config.toml
d_model = 384
vocab_size = 8623
activation = "gelu"
norm_place = "pre"
positions = "rope"
rope_fraction = 1.0
attn_scale = 0.177
bias = "none"
init_std_qkv = 0.0183
beta2 = 0.95
weight_decay = 0.24
schedule = "wsd"
MLP neurons of a small language model. Each row is named by its layer, matrix (down: output weights) and neuron, and shows model dimensions 0-127. Each number is 500 + 50 x the weight over its row's rms, rounded and kept within 0 to 999. Numbers have three digits each.
A block is one neuron, or neurons of one layer that tend to fire together. After each block is what it responds to, as a language model described it from the Wikipedia text at the highest values.

L7.down122:493448541547488551509498407478429522448440558515496549488398539431482426533594484471516436528396483518576578534507584519508510544509536466553461402600446424462504530478462501552482487490489551515514447573581487412382526519443552483465391480539555559459420528539551620571279437470519487464467535470508511621508473401473491468445525452559513408579456574501534534526501550551522487400479
L7.down948:492481493539510508552529510439506406501461421516522576487420475499464513426560537488558524498480490449423605494478512482533476510453532523640479439442546489468467528551430526492517481488471529491543509578470545441494481501466441445417564488431449536437488459533459487549290568481540541444581486511442514468506592482559500410528545511618506473522564644473548551496485549436438579455542
L7.down1086:538499549552441564491328465521454492513512477484559503504493540383495464542449530507382536485474454357600421466491414400493583443524503447549462468477606591596515468488547502497546439533465558467540511501448467472529487518428524555473494470471455486554468522498393588540489497515578510566473510578462618435464479552470485477498492409502594514498459494534614519452461443499529559567487
L7.down1259:464479550477538617503482514593528491516539451540519592440494500543515511523408451497504493424331384474435499498464487455443506549475483430489491551469552484452446472471497557476577550552549465482437562511486517426493535549504478493482593542450463483482554466566368505520584497554514539497440443540532558460547551470485457467427515496486562544454545481508486579525393446545418503572513
Prenominal noun modifiers

L9.down1450:490487519546577520577559557486492550563420454537542567444485567513508495448550489467469453500496398526522450595492478491469566528477372431536488489561510515456521444568404484459541524511542494428423463417513519611561454558501430375464379452617519575536472503500502446482359509456506464593541578458525567473415476484542572418539501457468560488623520555424579508503440526438470456530523
Sports results and tables

L7.down478:412499454515466498536501578435543566497454575454419482428503491500434528552554434467534439471655417501477486518556535521489433646581483560425454543491473577621477439555478386453453391513539423489476566539479464436518434542495502509443565579439497503517517519610496584440454506524421484604562543529581491497462611504505464650534453547498506522491534513532477503542516496561511497497494
L7.down744:541503456454478484476509596503446448504482477488608516500468549509447478534468532525506496547497513506443454493504434518473519524420498464495484469474484541560553497514442530554554464498532521399569507494407565416481518495487500523517416434533384601465556482526603488587659515462564526470470462540504475508566468511439487431530522378541493513495502500516522537496552490428476537503523
L7.down1016:475473522452496630439544448506545586566517538576508500483474530500452512538511496461515483498530566498553503547492449505457535537529409559457492457487473415432446459470470479543580559439513473502480550525476543476464494456517559524575474534585506563440486520503586526468464446501506514424513472468513483541528479451539462530537525518467530513605517563578574538512529538539438488551382
L7.down1477:603503507594533387558564451429478540534528435539479579442456588468455482494603386480454457520534486511515536549497478441477513491492565485560461520447394498498578439525491573447522517542410517407472466481486557461512522552540516522515614603485594582504463492474588485519454485471490547472444526343549503486435530510479421387540491467469556574478442545544493513539552510509495527521567
Scores, dates and statistics

L9.down544:503538585454479509413518506492472466563448566510504401527543486545569384580485597496572449563542514492532440521537420521494548521515464538510455576490505493562455570451618511463561526507423488482576458444536471487539407486500459448540552492550491464554498502525368588522426516503498476502493513458534539481438459501447480500444517478561510521491526479557460479465494516551478638427538
Determiners and possessive markers

L9.down573:466508512456536508523546550524510461495535499549469468484575493564541493528452492528471533439539392426518389469514464465432557495580495515526461544506505542451508462519645595461431515546538431490546529546548530481455406538541436511624495481499540482398422564440476515505546557465546525479463439377534523448517507535510501453467527418470491450487502492587504483551511562575457467409395
Wiki heading closing marks

L5.down17:466478521474589517508466465524499465522626538487368527502426494490475422369514563404492563431465523572496527557528553601530476460581425521516494482532534430528497521537490515591543436531461589501505559576458518432468487428453602525447521470451544451501491572540572503526489496543501526570491525494427519534586528452478551546472487563528541576458499487485542485482378508478518539477523
L5.down95:546430531371512470472501552478595414455547569449445502540448400511535459413490581448543551428527512437528437401498506493561497598515507496549519491483547597502518534571439572515468445505495459519479439445580504474477493476515519486533495440552485600582416512469483504500439433518507579448593423561459429494602564457496505587499665514527509560374450556573533494546457439530459506479539
L5.down97:447521572469568496546530460544508541532485522600579480465559470434465444534388483544444423574418506584508532525461554507407498509481580526486430556581452466468523543462430527544484434564484499535532603523542622468471510467562487480498595463502538476489504550560588508484599536401434528389479463424498468556486526391415539558498555544464515466518438448491473417575535562542521524471499
L5.down310:472402447502391502462444542435397538548502439525488495481505515512485502496563498453470640550464491602493453447525528427558488533452436507442514431489504489397537565489459486382567579554578505524552484459481523621536447549506398494481445533466509498438516506468487447456506463419534553510476537421503449440484549423423464463613493537479495530553452563474492471522520494567489457487537
L5.down380:531494585401599491493434467519446566654415504655466468571467497449500509463543575488528561457476462503521517536557512542518436492498397545427500541452546553509452569500515387547402470525520432554464521571464499428543445483506555472462486464562509504520435461504395533491502525507547370451430508565479520456514592464553459483574457565536476454503424508502441466604549506513453513492501
L5.down422:528472521507631492499500487486497519551539469488482435510482476490503476505473566477545535510537521500487452560419434444582479404477509607534483511475424442452465621513499481553454491605460481469415583524528415593574501526535462561407535473563457512465372453445388534504518464459476431439552468566508456431409444441469441548603509501482536453477390496493531495570499499439560551569557
L5.down466:476496400476515499385420537474499547582542563545563438509559422514539519477514501412531554570557619571465485486411587470507532519420556472566430533487442472443456491488475415523452484528539544586514409469594454512494426619464505510527557533513498419417475464475513447553531397540613481433524492522565500570477563530489485596522580457497489397517446425476524538466463542491577507472483
L5.down554:556397519431542528513525446438562456553492547445383468473537495531422486491485573472490480573552550425545505432552548513503532525571515426424485466502536508559486561479413451475517490502535517541541405468476402519566546489529611539539469522521569466480540463484450507425498416487457478422487462557528432520445507507437612518590544580522478625582479503440569511513486490452620445393464
L5.down681:467530459492516453540559598414533451449495498526464481536586444548502398581468462496556494563445502383447450474395467529454458510468500512484526433513518421484583484554441562508481513491528472528428474516526499485465569481520502474485579461596520513567460545542520511624556498403551466425511567565446449452409590525532522494480528547564468452545464430460391484485585510485528472633570
L5.down708:461529483559547504434550422457492433537490619522577532444507496531486534516442491430483426452571489525455509462511526517598550565491548565533524451493425439459448480463488510386529494462516499466433474411526511581518423557537464489570496524498479516464445531551452499490494595451537557474549506485467480572487519648454496576426507456512559492497479475486480530507496572532578507430480
L5.down712:476511518550482502455449526455461483558543577509548449560483490541489496466568491480437543486484454485544463482470440441535601512583484465480526492552485616516421534557470484429431558529492497589511459520619492523547550530375446452566613511518393401421556462481509424549457428528560495475532460425429454477464480516602497580504502459460511502449508486430500495515487543468563496552490
L5.down928:416555547471627470370497489486503466498443521434465539480452577581456506499565524548531507577444476546484437579591586531558468608386498462486485483449510509543535471585486470405546512486471340454388550447535588559521524511516543456469486470552606485556496434476387406517542526501505420524522458510456541451512540617491497459468466546533499518493509552491429567532481554540525496512504
L5.down958:499528556510419529385489495497458513642470469496482467464596508444540467562550521435442530510504583517559444551451465526480485574437494473508499528537477478505494462454514480570551457502532492512476440583510466551504397529519469441501493484504460434432501514477568578435497582553460527521496504465559522529553523572474488507435498481436444470549481393427533484502493508503523538455495
L5.down1176:526495441437550386432528551453550506458402498605473471517408526481500505516550554492493501540548439501584499541511478479517443488516440580529495545492496508508537513537474485505449556570580487617438437550543471445568491546553511514443503526535495482500520493579335515574430540475590489506386510546400506511537506475640517536425466567505493491472514472539591503491499454492472515480395
L5.down1303:504441621476502473540457548424466484476517461458564376520469482538576527458526493491475546512453513502439568482477501452489483503473545551507478424473523498532490532546511479475486514532506557576503460445581537542469585455439494498561504407502479531452476590508473574479624414572421594508499463476560431469446428485507493552520547433515564460508413600396430510409564481502519464530609
L5.down1455:482464428549646444517543559479461482561578476530533508529568496435449510493460531559513534530520487455508560547458488459433526490516560520460504464567375505502513503428476508523458458521525442452527547538468544465435515493410576547522445384561523533519484568453483537554505508431543519481498499546484530540445437481422516514500557542501481439457443612457415449507543531536543528391454
Wiki heading closers

L7.down121:568395525594430450525450497489495474555573506434490469463464531467450613573424485456495540584500625580523508513453467551430487389586522554574516464448437533507524464504478548470473485453467408508542505639588527498456413548482488420506443401482441461515518508447500520563469452506574482543494480505432537586506545555535493479527543473491566411485480502585520553534474509422431542453493
L7.down793:527512458550489528543441503481462469528587503468508630440504475465512491604497557446522482472520540578487464412474475492495511526478533441447579501470560399416467499464579583527412483557511491549446551569526554447462507580578496554537553486468491407487491526468533456481495456524499596523522500520551550457555532444480466461529467533441441546569534390432426571569458439531528414549520
L7.down1292:595478420506597454554506486606507563480530480457507531448505514426579516435443508542414450555490600515553444525465440496524550425482540491501485447431496404557506497544479485484464433565435516529528534505551507528511583471495486473477369500549497452468517564574461491545459429522477455434432442580477535548522504517605521571506531503534559437446463467525554517424538559457373463453530
L7.down1380:466563508451558482512493447497505515468536492529566520520494488588574433581543576471582426462599447516460489481428534510567475401484407537447562474415537599467506484376540579574464487449529425579472445526536432520575458537474498525449513551502466436461490454551478612552487579530525409505485441598435479584581493480551476494441511554525451461555486425508429520487443494524533503516463
Clause-subject pronouns

L5.down46:425541477564495461454518465443512467485478557495606503505587502519481465474488498541511496528461535512459429473516484466509535582312440517533474492440443446438555520427448498519525499494489417426466496502557477565509478505496535584432525526521592525470476443538492550510511476526476525543523496472493463544556493602462464689518426635481439455529500553464486590489534526460494462557528
L5.down107:553505575482462677540430466596563449491481612498497558547391566434569415472427539471475484598542524549549436458463533411490512430517406466547498465459525480427564570503557442551573467515515519545494474562456586503502455476482525482442485534559562453511570510479504473527450465486477472447504534494480515498503471547563576577528503568485536559466584455418622459533384451477530387546523
L5.down372:506503547444435543543462482408495488463449563535528476481576525450505440579461480463505565465516458451469453536457484522563516469536483593499506412545468527497485523549561475511506461483520593517463528503488499455543400531470524491540526525555491460602512511538489485511471428461517412417428575402569387566425575457433464479475523546503472435475535535476448400501505443544572497506316
L5.down616:415501505452497404516475548608554519591557542539453458530445313454507560480444487452467449514469446562501454517530503512461561504435473582479472446451505497407526520496473562462422498569482444505561485458550467559446438538539590540416540542402520507455531505561479558596416491454589498485542571495487542517519423550542464457553525552476591445443468530446477359471456540511405455530434
L5.down662:455532475476555452442486518557533495469473550468559410535505552524576532474427556465496450531504422512469485476497476533461575482536526514554533597478477463502525390478463567379372542470538483481462562580487507445448512478592545472532576431588603493541526638435434507469463438530552437507470512591385543603528509517483493431477491600545454424536479508606562484454551497473488446466515
L5.down687:605461577482601542509528467505452406481557605444493526550504479452584499491576565400490466524490518511587509529451531509479566425478575410470493591587457536504466587517490493458582512450522515510474535499531596462470451495516464426469557477390490484475584458441554481583537491537523534468568525487546536450495435529422499461531525500574454556478547478478560492477465542488512497449478
L5.down719:498459589456529537537520524560472529540462511523481550382487502474527507407552522523555524468510448477487500452469433362490491423510461510459552538492537593502452452514472577590537505504505449503533469475502566535498597469491640495503443414505459534575430545489462507501426515533506523487513401486523526468562518504574492516465629501548608476452509504540499577504500495508510563528548
L5.down731:511411505507544507540519511539507477555543547445474554573476497500525411515488490496518451575491469458543400536540526478493495417470444488535462561480490514503500485442574570449485561475486503502449521485459533580470499457585589487446572544407514455544470540462501436527397424500513568448417468564461594470561429415481437512437520461501515474495549501582593513502610540454471554552461
L5.down836:478529537561527548415541550535435487428393490562452463476494530463552521575521460509438500457426499486537436439525450470508438517532526535537505610529472506528589504491463495433565453383396485521519527494491484471526514536522457508511551374500437507476584551458616501528522446407468420508548470529535482514431486421501596512502482584502565578498525475513412544496505420541518468535573
L5.down1081:520557500530508583535489485446523502437479510527522525542448505526398579471502488548477519524539391533555561487513444538486452487463508571519484554436626511387492479471526451541413426468471434515481457438505495418403495479499518589424525439474431494467434476513573526511474439385499549480528437459457493572507467501565562527350449576488504489525466549387478485486516536469420527472569
L5.down1120:452549468475520494543488499406500500582551525460453545375542520489571464526482453455590585543664464483488496474532618515480545490580492562472506469390498478436521538525501568526434433583553444500559455450422528480629530475575489525473518485516541480475537565563433482523487553478494439488467466437469476521501557521467413530435447505460516541485560494478406524499605476475518530483451
L5.down1168:507426525424532494540525485522431444504457529440506399491509469496541496428488599480461528508524500471593483531503575475387514477550442522580427475528608510440472576482495335439481450483562446625445431451594516432490511486526527466458584459515587546470439483536537474466480529508425571531457558397532472533564510441539540401502388479566518495564522568477542461399498577462499515468450
L5.down1206:530561524518463512495483487431446480553371463512463413556502505456480547487510601418527400425507460527471434596498565493511412472434553535532440474463496498502458390449472459507588510512517547459488431464545526537521395480542470523503544515495534502486576524451449513539498589517377513544471547486604467527547492545457475554510511621490519458519480593472511418535455536519501489510502
L5.down1207:355480570513563553426464587479518468460535609496480596521515581532529369494407502477507429415532498519452531498552503526445549549547517565575496454458497506552506415539530569440483503499582526462574582587617552515533483577508456420534560465467499511465454465551470375496409470469493517479506443556520436470575509439580462593464528487512494453513505484557558493442472503501518530547510
L5.down1220:395446467495531426549471498460430528600513398608440506499562376469462505469559443491512417468529576548458504557471517501514456531469551520559430385413531522467435546439461558493499505581574466510499498389517447427452414438518524545487571584502516499511541535523445494490602447505519502527548456521525566487579531556519452479423525500586553469415534424547469540472447527485480558499387
L5.down1271:527567545528471537410548474483472401592442443568529426562571529467535467526486556395481445421542520459542514410520443443491416454389432476537545475460494523465362559432422524513507551497541576525469480554417504535543560465520552513575548420428551472575597508466508514454532546562397513456444419544489490469538458479443489427531581491494467585538504426567549620513554511530488523467508
Subject pronouns starting clauses

L7.down39:447456580494542606508507579515559452515576490489528491581517496468579496497532544487578412488555568548481547522513438520441518484425504624566548465512555539402437448487485507450504507516469552436516534515529488516540356478523543538421491521528474478472573458469548528459564543513500508437428559491547538490488602480552526535433487456437455575495564473467442451551530535512376482476516
L7.down652:566467570435411441535451412493401555479560526463495510541387523487457446476465636433501552518572540482469457453477557508428467597566604577545476487484496529442444566585531453444490601502536516607548475477538583482534583433508519593514525521469422483524487426425480505494509361456503485583449517478511643463546504462446482399470624514551532523570407569435561461519503509544483507444575
L7.down740:566428481536460557511518505568497471488600612538493549439484484449474506436469533550512474553466481502532513571488457540490533492588528424522541645554630504504402540567461489452547441465567496523606508430551447492490508433505533526507507510537454570462474466500480557535477492489486473492534502472356506542522423544588517513518589545464428532463511505488542531493533545472569472558511
L7.down1379:466527494530547534502590562485512623466516456577505586546489543448570430534458493478541478512546538539489437592563496473570530524444529508560431508539485523595575485484501447462440562544476548432593519525527517457535503503587385393501457420542478531467477446451501420497524494487526468537465468569413439421443487560569492464506516461535491388496538483441516426460460473585460534604417
Section heading closers

L5.down41:617391458492578571558458441504507507387548448493426466466465544597399470384480499579536489550550505514454581601501517545519473436631525463475476514482508597466418555457439510488504513473581507591415406483488458585432495416496469457462525433510440517507505449533472479522535582580439533495597468460454597443534542478490580498501490453510538439557517499455502492479501505611519574506492
L5.down296:534558570492438535514561577603446505397461432559485590513547583549374424499476569525471466456460583500392497579423463524527515442535533491457573604446409508491541469516496501525553487427494465533485475405539486540488384453559451468473489478433556448516557573529519583421527432472540529416470486504575502525435529544432528578606498473502480461467407486461494358483574363559455493462557
L5.down405:487525579561487511437488443492481456530510584530476481507446479463495412470460583529488498508539473546465489484468501479570532417537504498536484543560492480447586555478579478483577520417525523569539439543442540545494526569522524480482547484503584514483461481469506602490451424560465566440499482549467508522485483504567502474582484468561588451480618504542542440421519507492537487551491
L5.down505:473458445479596520500484534468527517501459629453541427580412560557538485478427520530474514501513384580518464562496390518463510470501491516592573436465629524514618457557539524562517510459589507364500483587402512573495506572486491538471472505527549515523492457561537512513391454503567558427462544484590522524420505478553511503468463487511542545503530489584534519540460554585485487542484
L5.down661:467524481526529414471414515607458430538520469561537507547523539596491591591547427495457576482517540536432531477442424571476499520457506526569444496469447418492480542585520505499471521513495468585511425527437463453431401445421503516483453499480406404573509517536496550516495519456536535457519473427481448518502498449475479434473502467471512538508517439503437446560595521462494397386495
L5.down710:514432502458574513495431503430456530452517496523489529499566546463447482435490472530572439519490554473588354518469524544440553576502416510491478530464497595514425524462414508524614457456583492410410441471448509480484513480573479519371473438455467568531568538438499480535568502542469441458523541529505585546457466478584460508497535515467576538556580597597532573439506448483535548571470
L5.down738:473517449427556437604454452517506474510485520408513482463496539509529480525506366478475437578574449477454477502545376405503486521473521527496475531528490476535489452559517485539410482389481492595537495535526514434522553499471513525529535493438490469624552569603461504398591491524527532528497568486596462479398556467591530415401443471486507448482503471481518552554526466514485502530508
L5.down797:462468449551476425492417413437458499434547529487449547437560551431478511518618490489479427461511507509565395550506443440420477559547477544534536452448482476558465391491472484515499508592558400432539471541514442558457515474496474481500582536482428569593506500515456537474576581444558456528565492467514521487504547533500510616455530596559553521495599508539448518409512524575458464442528
L5.down859:510535470495498525535489549499529456538577540519532467516525513419407452487447446503436494483490409520468359484531394536544488533530474570550541527533524545518472423486487483453567522573530503507463551552546553547433484530463466483451551540445550463593607514524521612432497530502519598464512495521544494500491447449460554542483517559576568473472522473515501452620519502583379562431415
L5.down946:384438367445445513458478548459515480572549425417408492511435444453494469406453481561499430474509521495560515484552503578560525540522446558476499496525464482584456479511549449526454514520547441518570394433495514499511489513475502595464543504458555432511552544485544479474484465532481389468499537502519449584438551520529533626405517491485463491496559466490541490439559431408448448498447
L5.down1005:489506594560510447528435436454448453406522463458515459594596432500519494525527530496519446462588554547487462452549437436471551550531438457566544441522516509463562508580504461491518481489470514444493544466546560521447494513488448586515482459535467529513483545539453496534506442550492532526532494497508451426509419530511427489490492574494545488536558523510512487449573516517510473453497
L5.down1153:447512548564442545516551554469430479479494421546491534532521525518473391518428503478490475556456413415487492466504407510484592551503409412503503493457512608444536478531526494548626591420545469475483491517419502589573393495433448511488475494507509630602460478448424458608563532571485533461454485451487528518427488414510494555426522582408507408540478544488545508432449534539465540479378
L5.down1201:537482466487481442533463535477457466464610377530456523489477526580568480483531518515630427488517490471582469471577582401433475488417434430497514510554536468474581454526543468522565458447501463453409425445505529593397493445546501464531537535545533500534554556509497492554645599491531518532429526514458519420486533545546408487610519417574558552550553480516493557446561576414454471554479
L5.down1428:540535536471516485520533509516423406529456485512423545488625459442461478474479599517514429475484544480442471458605494466501574560481382511592559511534473524428513551454417489396541573394555461424523475434475537549500553431527448508456447466496503563553524494504460528521531513537408462476496416568502492439466486499516512544539558442496541480568471525521606549477514517421529481525488
L5.down1464:487449504599440455508566448419487530612421510532594489523531489408461587446515486404376534478508525448526479430553479534428560543439440470499497456479490512523546426453548510496510444472608615488491439375528458525470470464503526531531518437543526486555524552468449450508592504447476539551496512492472526557472477559377443470535431530491510481585491538395477512502474480500524468475549
L5.down1527:508516477420577561516519566526574553473573483421503497573495556524501547583524539602488615447537447491539474608419497451506428474534464524557570439443513551458468427497503484524486498469495482501522532526452553516524467475549488499449506425500580490469542478489513471550505474573475482499468554508569520483421492441544381499448561520477511474550521527457532422438444593441485443471479
Sports statistics table cells

L5.down10:490516502542552546495570437418602569656563470479545478499520511470511464514460485445558535470427436504485630505525490594455511515481607513489484502476457506545562486526433549486468484482484476507545495621428480419377440451537449462453510424489498404472491529444573484493388508404523429412504433561608555513526497504494522547416563500595519571534537522538484478467478506548519493518547
L5.down39:564490533439484578492506549496441508471493487541514519473487424458504450502483486511402514516446533465457510570538439487519526450541610446590528509491418519609484512521524484505546518571360463445609520524500537496450448449530401533440494443528442516497480420461557573545348535460405510500477441542532446526494501532459598433502492552518530399477588567493616370474433455555531467442475
L5.down261:458560515555524429439502516516487453545536534454635438335537487500464600561406459448515474406473392436524555424513539508544528450574456503523532543436469504468550453491420514507548428466552545407504586482568523482495472396496486500543521516536463411532585483580486591524580566556515455508467461515495470524556511483494542457413558541517553472442577423509482543499454540428475498574501
L5.down294:416525558584441402504494575456502524474457509451402500522407587486584431587609502488458597440483481550471479509445462518492578519505440553516453459546512540461539393475545504420471509467488427493439492481465453530445519522435455504529449538524561508522620513488419543452450566572425466553555568508572527447453579523493476516586471474568515545444573536565435521437520447571456469507463
L5.down308:517521468474477570451464486522581558457563536547443505552458559497518531426464579470480535440500484550557414539544487546575544561596556487564400359473473451506531531451506479557499615529486478511571501477414424397539491518461566498550487457473539616466510547433490551481516514452470517553418477545501492539519437515567504367545459482481478419445477457579500445461561455525551495444490
L5.down404:500517494460499459465541565594459423506520425485469557478494416398457438545487555445539486492479494544471478540441545425504522547520504479534547632521551458439478542487467664452481430539495470526544499504537541504557426556417577574416520503545459439479452469408560615522551516551425495499470451446568506556529535518453406424498500536549471498496430483462580484541566440479457475494442
L5.down459:550513434454459486542503503515505510531502512535456577528409509433420439483543464493477497450572459545501490452436551456493448466578519564495475527458509475500515449456479504576536570475481511425454433588514526445451381525537456566430483555433510525584512456475422586492432525561513473448490526445625491515499454467562512457474549549507412425556560452500525518445467525502396513419528
L5.down582:585468538517536477497560556486495445398460547623509588476433476526471457506556563457493563482505509458549453520531497526502559524510488523450501559459508568499644571564495462500509491403469530497551408400485534491578466450460436522455519414447571505529562430480580447550419589531505446427510558497590437439509501543461482492524395544472555459504481509382544514541460518575490456531531
L5.down730:538533442522515460535495561484509545443460551607469472458447531467558452515446555523545567488484461403488467540509536556475500519492522578595515460492542514503537487515533508601472425431533475527650456499465603438525417522528497478524488478528495568433417516447491507565368475493562471526456509432549510546535498476507505519557460481472567475481438613556533486555472577510504517429468
L5.down803:546545462521461361470421512443460478595515530436547618392461514480494531487526526571523512525552568552563510550531590551457439507479552450508527500513537452517542453487429445495437559557533520512565507440578490539445474386515545556463455414484476563502447456474473490437487543471490396533531578463446495507528502409431504533511520542562493489463433435511433522495449570430485431405502
L5.down1047:524494605504457502535534508504456434480518430604491590531558469559422481592472579478500514506521571521568489568460425521471470448490543571566536497545514432501419583638468471422520488565553570505472547537443560514578495448464471361541576417423517513500489518508520482556520476508516438510532412480537490400513491546562476467502495452500514533505520429381396510469554474528462575586435
L5.down1160:605480546442532586565506518460436470496531514476394519495542436500493479496473502493492556501485405438559470498597528479494548482489477594567440547442525513450508533442497509548563478504494531534479439506481531494506442482498543554457512486530528516523528521465410544535321486469452473462485565480561552545533466486497458443476476555518551414536535559430437527469479524499570558468525
L5.down1304:514481505475507424548408496501559567551511563506481481551455454459480469493429485437442582335468445559495542504602461499475582502472566584582387419509573473487566413436568539497592503498467449523512468505468526404434422536569534478557546516581624529548475578584453569479354465524508535492484615479546493542491547491442440523548505487586556534523531507534478499495576499484442505486510
L5.down1432:537451499484530440487529486470472522563517517530491453564509452517504525449596559489501542456426362590605480493552528568618420606493530515523518469415517451553555491510515461589494519579454503493494542508521527585453468394421593534556538446457521525528483567457474436566510461480446547563576563452551498517482467472583439462494439587568505478536543461562588516381496562529510415519508
L5.down1457:430507490484465486438444494480468457498621538550502501484550565467554511489413485506437456421494511494442499575556507523479486475568486467530492540512514506529452530431487496493596441505523451549400594558507531524523518498497520479584640511575447530468562510521494429560542572498488540541431497584476526470540536448435507500454462553569538442480509479503545597553499487455497436450526
L5.down1517:483499415532566484553535482564558494518506539436457538555617558470525486474455592571449462564482453514604526460496557588626507508520490493528462524574461512478464535519649481553486478512471496456525475507436588511502491520431478433546552426403539557594418583493419499438466539429456548420529494471549486566496634415483476495547521473469452474497482519514510482494481586491548455485527
Superlatives, possessives, ordinals